Weights of a small transformer language model: 10 heads of 32, tied embeddings.
MLP neurons of a small language model. Each row is named by its layer, matrix (down: output weights) and neuron, and shows model dimensions 16-271. Each number is 500 + 40 x the weight over its row's rms, rounded and kept within 0 to 999. Numbers have three digits each.
After each neuron's rows, "raises" lists the tokens whose logits its output raises most directly, leaving later layers aside.

L4.down1509:496513516456463480489438558527543470521539570564529560441504524529613468537560429480451489508523553459474494515501493522496544433483583471443514561483485505543493447483508466551461582538427465456502450490486523536452481561555466480491519412514446488425536457570474491511473468500510593534510455523485492551482460405537506508434467490510532518522545535505445501501471516463489509456521555598532469554480473486511497421496538524507450441509504532496489446549507466517492459587483498472530469612558448457451526484539487526624551478481426509494473521512560498518527504512510536474471543458500430521426525442478504420481496491565539519454501451523463490459554463573535505516502458496526598520498504529499472477536471474460501455521512501547507444522456536503492593528525496
raises: "5", "7", "8", "6", "1"

L11.down1458:450460470494443586452459453505512490464511509420533461464573478578504486520501494501491500505504462540540459436476523492515461481549471459534496502456448477523450506532550538509533543503501505506499500540501553470545439472523469540570500537487491474514477542541488496356560491499492467553482478572539484552500520516509578512462515465494519541471516536483518509509490514458508479476452479485549467488546558573501519520394473462492464599423428445474517584475450491453563608522474419520491516531542551516527428451497460554481455515448520554447438452535516448526528493499559484488501506491548522509461476483509449481477523507500541524481456469557537438496511451535542535466481524491512468416515468504559419464524555451525497544505472460476482500539488496493488482484488451
raises: "'", "’", "ady", " Himself", " himself"

L11.down383:443525466534467490510586555452470508512490461480556470516444442537525534430556584444479426513433503488506537550462539502481520565527507465518431530459566503557519502579479520577516457531483492539516549523506545482535526474487466569427501490462496471508453451556487466547427549517522516448511421498494477523468499514549497490479494494525426517567448533478530452511570563468497491501523571472543525508468446499459503441556495469536503500525517529543498412469521434532563555437493508500489542499513536438442453467500535451527483447543499371451494487472514447525576511569454552491516529537508504488515503516533484482536538472589449523536492496484547487502530510537492481475471422524469529531524457538487523501525479463525472487431444523489551553537453568563474523524530505
raises: "s", "med", "es", "ex", "wide"

L4.down1269:480484410411514459548507530538527469576498532476463439501501450612458433574524475428452462546512479531496492431455536504497510442496421520524500471480415527600495521503518462435575515464472484517544553482433506505530488494495536532494457523525517475442426525479522481471482493553395415511568505513391481485538488459482459540479499465528552541470571550493514439514463488529478481474506479480460469547483553489565530476464510491502452505477464523570508459498572460538492547472561501508514489454393498507445531534538515504467502531483522497493476491566451520523488440567458467471506547473496493477524501482536513448507468565536512468556521529462446516490607497398435577530492473513469515529478494482526514483480538512486438512524501460524538494530483526513528436436483520
raises: ".", ".;", ";", " |", ".,"

L4.down215:497541475516435605534500452515483508511539594510512435466506493477562508486516439511477479528541489503567527497526545484458486452448504563438445503516456419532482521514511505483470514543477565481537536501521512469492479514459442465467425525564455489541494511555511438504491496532541403441484428501415497524549442467532422483600499489518506476554496516429495530546445500559526526555452398507592457501509493417518487510551515512524479474560488498499554508512473404533454485532467506511464525481504542522456468522470500543511473475481502505511509520538516543497490501544518446424498454478513493521496472479498492533513409482493457478500463554515504535583482443475499525518471500577533482558464404499545609435521491448486472542527507501555463465600554470522570499463478555
raises: ",", ".", " of", "'", " since"

L11.down660:468545484406502518522541463499521425531515505515470452535553515505510516423474499513567539548526450513487577528467522485481548491501529521468439527483474507490455429539465519459456456478523539504433461493481491465557515528504524502479522536562481523560588481552469475453455537522470490436476468496473563448504468536460541504480507414537497501587553499524439483512526484532563516410534469513447438511487469490456534411527485547554460556501475498471496552546447519534437468505539628480500522558546494529435513526493532564474478518548470477466485438461589533519442512486495480510457488531468478428459518509440434510475410504508534526453435493483477525493440486520524497497409558579476394555497540524475459522446441455481527539428451443522478548542476549589478445460538524
raises: "6", "7", "5", "4", "ish"

L8.down731:517531545513490554564507470467445492515562595440555506486562590432528488480510504546501517479540525532491567511492561476500522515462527503500392502516471502484530504469464525521466488498504530448472521474492488466485482534519555554449584564489477497512491510538503461471417484485511529489547526485501518527433444562462437475553454508477508510485504491516477474596509509498479417513528409500571474491504457411438474554531512503533471501577525485403485532543482386508501487513535536467498547578611503513524504449532457576419538496522423543459522405505377598534454506441593551484469528495504508492473502486518512492475590529496518498453482545503516484480427453529462433515526469568543457493505447472524448503438456511507506448554441570471500496476549461465506525472545479
raises: "6", "8", "9", "4", "7"

L11.down1456:479462481504525410492474435510513443582514537458443430500469470539475482473460559501489451478568542485595505523473475494475540529519490540453465568569471492541431465494515461502496532452513574511473560556501483491485439524472517499482519457477454424512539525499501482509475549499462456516577505452492427549472553424556448497491489456501605475462498478520475547515558526535454450563485492460558472467504451507487508500498476496512437456569480534529527469463560476512444489511500595433509546459500494562507481482483512480515460439479501482510533505508511573567402523452551512438470553502487519487430473501514541496488449526478539456510516555529577477499491492515435504496462484489526494568511459572428469436510450525497507468550499583546491592561474525513489552576465481
raises: "-", "3", "6", "\n", "."

L11.down1163:471529500574543543502477486544510604457491517482469480439450471532497508491546473469603542497536485473447480488451536515435486455524495539432527491516470498523440464549516489486498455581433498505515570554489420532520492543506473451504487531427485474512554493540476451456496467496578461551520463550479461501541557524486544545560503520562562532503570453466412505514492505562519495437529497539499465534521474599504532537443495506541512469572472498502476498518592460566526516423449454527524484480492504494514498477492444572415428453507433543465422494482461549537487514504463495496443508439510495515469559490501563431519454470419486551489516491519504507494529506539520515427466508507613453459480473521544457552430573559425563528501537502518592482573540454557495498473514532
raises: "'", " of", "’", " his", " that"

L11.down1493:493500484493457501568452491502504457480514444514504373537512503569497462481567521517494504538507543534537545557469504522550504542530441510510511480486487496557455520518484542476522490466481498494564404547513456463417512559499432493419495515456522419456454534578509503464497495542470432502487500467536421462523471583428521543440548500514496497508414487506561490513542550530490528490484553424508499539491519522455516508417487511464432502550445539612541442504495509485428485492512478520469532508527486494481518482440498520618432542523522469477429489477487525504505520544481496487494532469540505487439493537472504498541499525468539448549476474492498490501611406511543492483460484551444477470506568513457473481480495468440444489505523479498491487473523527497499447504489507
raises: ".", ".)", ".;", ":", ".),"

L11.down1702:428470495507469461575477493507497543524493457528537504421464496500531437419537521511512464500429467467456522454506488435521445492528508545508499521497487442510532568527486489500558504481505526493552483452486483504469530533543516518506414523472412443523450553487499513551468527474474514475514492513527532532451508446519539471558562464551555501495473432480493539552448508506535512550480419475524496544422462510509453577515449539560498549435477545491499444527503520450523486527509502459551542466479506523485476464449489507487492551510471580486505536480589397604517487553513470499554559502549518518477494520543550463435520478589536441560468475495448490500439438513529516471415530482514476529457528553582393470510471509524463555483549520457524461498500473467558422499495549
raises: ",", ".,", ".", "1", " site"

L11.down827:483437484459439521473501481507527508510530468473499450520448485468491443505476533518486457456494557481539431480509414487552492487539469518448463568550508482524569518514484490517431475503510488564516521451482519527506479564545565465464540520519468508548535401490556520488468548547514475540535472523552470577456468370537520501565462374520529489490551472529480565508475495496576522498491422525527446444515532484474463545494501437582516454489524531460501555535460493518495498552436505489506441522571430534439487424498522507401521450537470539437538538502559497510467515519584516522494542472605545485552493467463543521486502494479512447474514522514530551545485504544514480487435547519561434517549569463499501492474452482495470490487544501471521602514497541480566535502550545
raises: "5", "6", "7", "1", "3"

L11.down617:514494504477470530503450490497447501529519473505480479490539507444566452462595541640598479425427515447565558484460537417507543514592467485555499515493490457472521506518518480470545466527529481490531559485547547480485529519494528488452491474415444445547463481460488463554502490489441490535502466478415521452487437482461503506482588485476513527470484472493505502533497560459506539461484469444522500526487503510476537569493527532508538527504438551498516539457476498391513521506532426521477534461537488512417538469428463539561548423369489535527539501462502521580517445513539482473503541490542486549482468472558604502531490414535511449521543477479468489435446466554549551553447507572495459570589498499453533456537540514503524510478540460509512469516504532525491475470525526
raises: ",", ".,", "-", "st", "ay"

L11.down1350:532546559568413524467549471545462462505586541481500495422483522470479461507451509578468504517447481513543502549506505496443525467506621545498485506548521488509459461459486531483504431557488573433481499438542435505470452537489560490443496488476505469484571503517490447463395460444534539481530602471438525468528527491504478507504481496477514523495540558541499527476571471434507530485493435479519506490392501493481452496512499497484472486488543458496547526564515514532564503544517435494482484473564459465410506467532461547488562514490479525473473460515552580560468447555479465475500474479548491531478435513431426525468526524475549483581427529521457437516378514536508440501496458501560497486492471492482507479501462479459547470498438482540461483545479449521518478493508529
raises: "8", "7", "9", "6", "0"

L11.down1901:571445462511573547513483444439600575490460543530504475502550512560504482522501507448466523457525463479545550534500537510494483539510457521496513532487490477586467513536532503500638513555522492481466485480489541556425594493535472463469467475512566492485550538497423449506537452517553576541503499546469515521482494507496510513477510477538549437460597540394481484464429500489449445480474491494513495514527531480552479537431441489575529478584429502527496433492516484519474455476513462447521553569446482531473490442481461547499514541433480495489556539526511486547484426503437531486532480505509499490479506520542502478511481505426465517526494512472455476499495499500461485434570535500550487481459528505414511479522555553411524529443444462558497515517542447503494485474504482
raises: ".)", ".", ".;", " until", " that"

L11.down531:500571458549541579512454465495504465498537488485515463581510450573510501457568428554506441531583475500557510458445479435522441442540468515412498519552506476551474496476531446573527508523492610506493462533509455522446528510487481482467588491462512578552544541551486496502512483557481424410499442477441539529540533522403504426447508516520520520551489471497520513544510456489444455451431496506514485536514406502459540514521450536502557450481542533476455511485587540490524504548475506552484519448491507460421520462467526564551433489457519564538509487506477519519469451476526486544464507513511477508482513499561467456546457499447516483498444532567488414502492498487510510498469499471450427511472522516438528489487558494500490511509545590539556520591441513578447523492478461
raises: "-", ",", " (", " -", "'"

L11.down1172:476525486487510501504497525492502506470542617467501541490547569546467496536470395507505476529449489520445567477442451456451459425585536520495450525466496494579517557483505509508479489486424543459471488471517478495557456499525474463465536543518501444541544509481492523554516471481553545573570528483476496508537440454544496512500506580502476506504530500576496547535485531551542538523502452469525442468449527436466442493551459532542527480487530496460544519535546472507433475555492547446553479565525446476447464465536438531515505507514443421552480522458554522490440436552570423459480450431583429484525425485453495475408478514530512447507504483537495487541518490531530433471480439513552522530503466502499437463493421524522520442540485515461468514505498524510535529502508506
raises: "0", "7", "3", "5", "4"

L11.down1692:544486478508484525464556531511529465523537464487567584531550470514532539494560557491538503545434516470505542517490528504413579503523467525524512457432517514544514578446490531497513458492435488490403468537522496532577530454451471492504488510504541521524439591491434521489479484524533497499503530525524547476494447534555474569485483561431472440525487567498469494464539531416461496514476562485544478506520523537480498484493487514455491551490529497514604549477509474564506556459538453559509539507509540491467471513500477475528537539549448456500463409490477441585561464476495516532512552502437441430450494560505522406550502545524540580496466499555540458457472479455400505508553477499516496521442508554451509459473528426474470448530523530476526492493562468519480520495459454
raises: "s", "es", "ship", "sa", " against"

L4.down1235:513484553464471489544525497543458555506557564465544511473525487509462514504536465599471424561477487515460528501466536512498536420529509475510500492527478499535470485444445510516502494471443518424465528396503419464494498488525477549451474480478420539520560517521522597505448489451479545510551458471526473535480532485472499488474453447506490535567548480547528526453479429496472467518497509496539436552410507513460399430443502546417472461526497489534527518587577479557527522489525508504463528514506500491478540466516518563513512478584481467541492490502597510503497476510542485512541521427454425519464512469375533459459507493536534520487477572503418482530483449535587501498547451515492494517542473530501460543543390466522511449516439409522555502526511564464510458501529458
raises: "0", "5", "9", "7", "8"

L11.down1754:516546466454495565506478513454524455503518612495526512435539505470528436451462484505445479532492471496541569491518475576458441564541457567478546486513507489548470499498511475583542446478467479497498585482507540518571508479571452556460568460502579447481482475498511444525510494552543491508515500517495466515465498539543489520505522570502554490464543464412545418530464503550530496553487550470469475527567553488586483549463506492487438485534456521489477544483481385522495502520488426464515496543515523519500510487472548462471426519565511490560478464468547541503482467481521476478483521440494464487461486528510521533491577606395500488484436511494473493533549451487523528511537534615460487512442579495455474461501516560502473526429459448452536525524500531489488516500466467
raises: ".", "\".", ".\"", ").", ".)"

L4.down1546:529517566481384480486526548554471490517495550448551500515532465466539473502582465583493437507414545520522489528482497529498564411509522479486481539483473477503493487492496504515502524481453556411481484399483464534459539510591499519460459492494497518515555469510545566500467483511496532556563515447511448502479459462513498502491439448518464506508587518541483469478501467492473474499540429557525518529445483482475454457524481512439496461504581453481484510635502494542497500542493462480516449568546504500484508421534435557520504477534439440541494500496632489507438523502550469498501513409491439521459452453355496525472494487565490532483468510488466481573481496556552571497498451528486499498528508553482505516536367430516550483462523452540545495520504532436502473504516498
raises: "0", "5", "9", "8", "7"

L4.down1300:523504596466395456476499560554490541503484526453558476527527462460534462513552481592449440504423579490512444546509519539535602399500478530510504516476483488498513483479507526532503517511460502437520475476459450562448501479594487497459510511493473565519549451525541556514495448508507518573576486444509430554490464486507496505478457469514482516509619505557492476529499465474473487483520438544507546510457487481477435450509468523481479510477576454474498522592488508515484521542498491522502443568552486463501523455507442524504523495513486408524474513513668478517474486525542479512506527426532453505482510444368471542518487518543470525491464517475482514562477523551537564491521465527496494478518521542475479510512406473546553466478521431546546477520519518426486454520469500
raises: "0", "7", "9", "8", "5"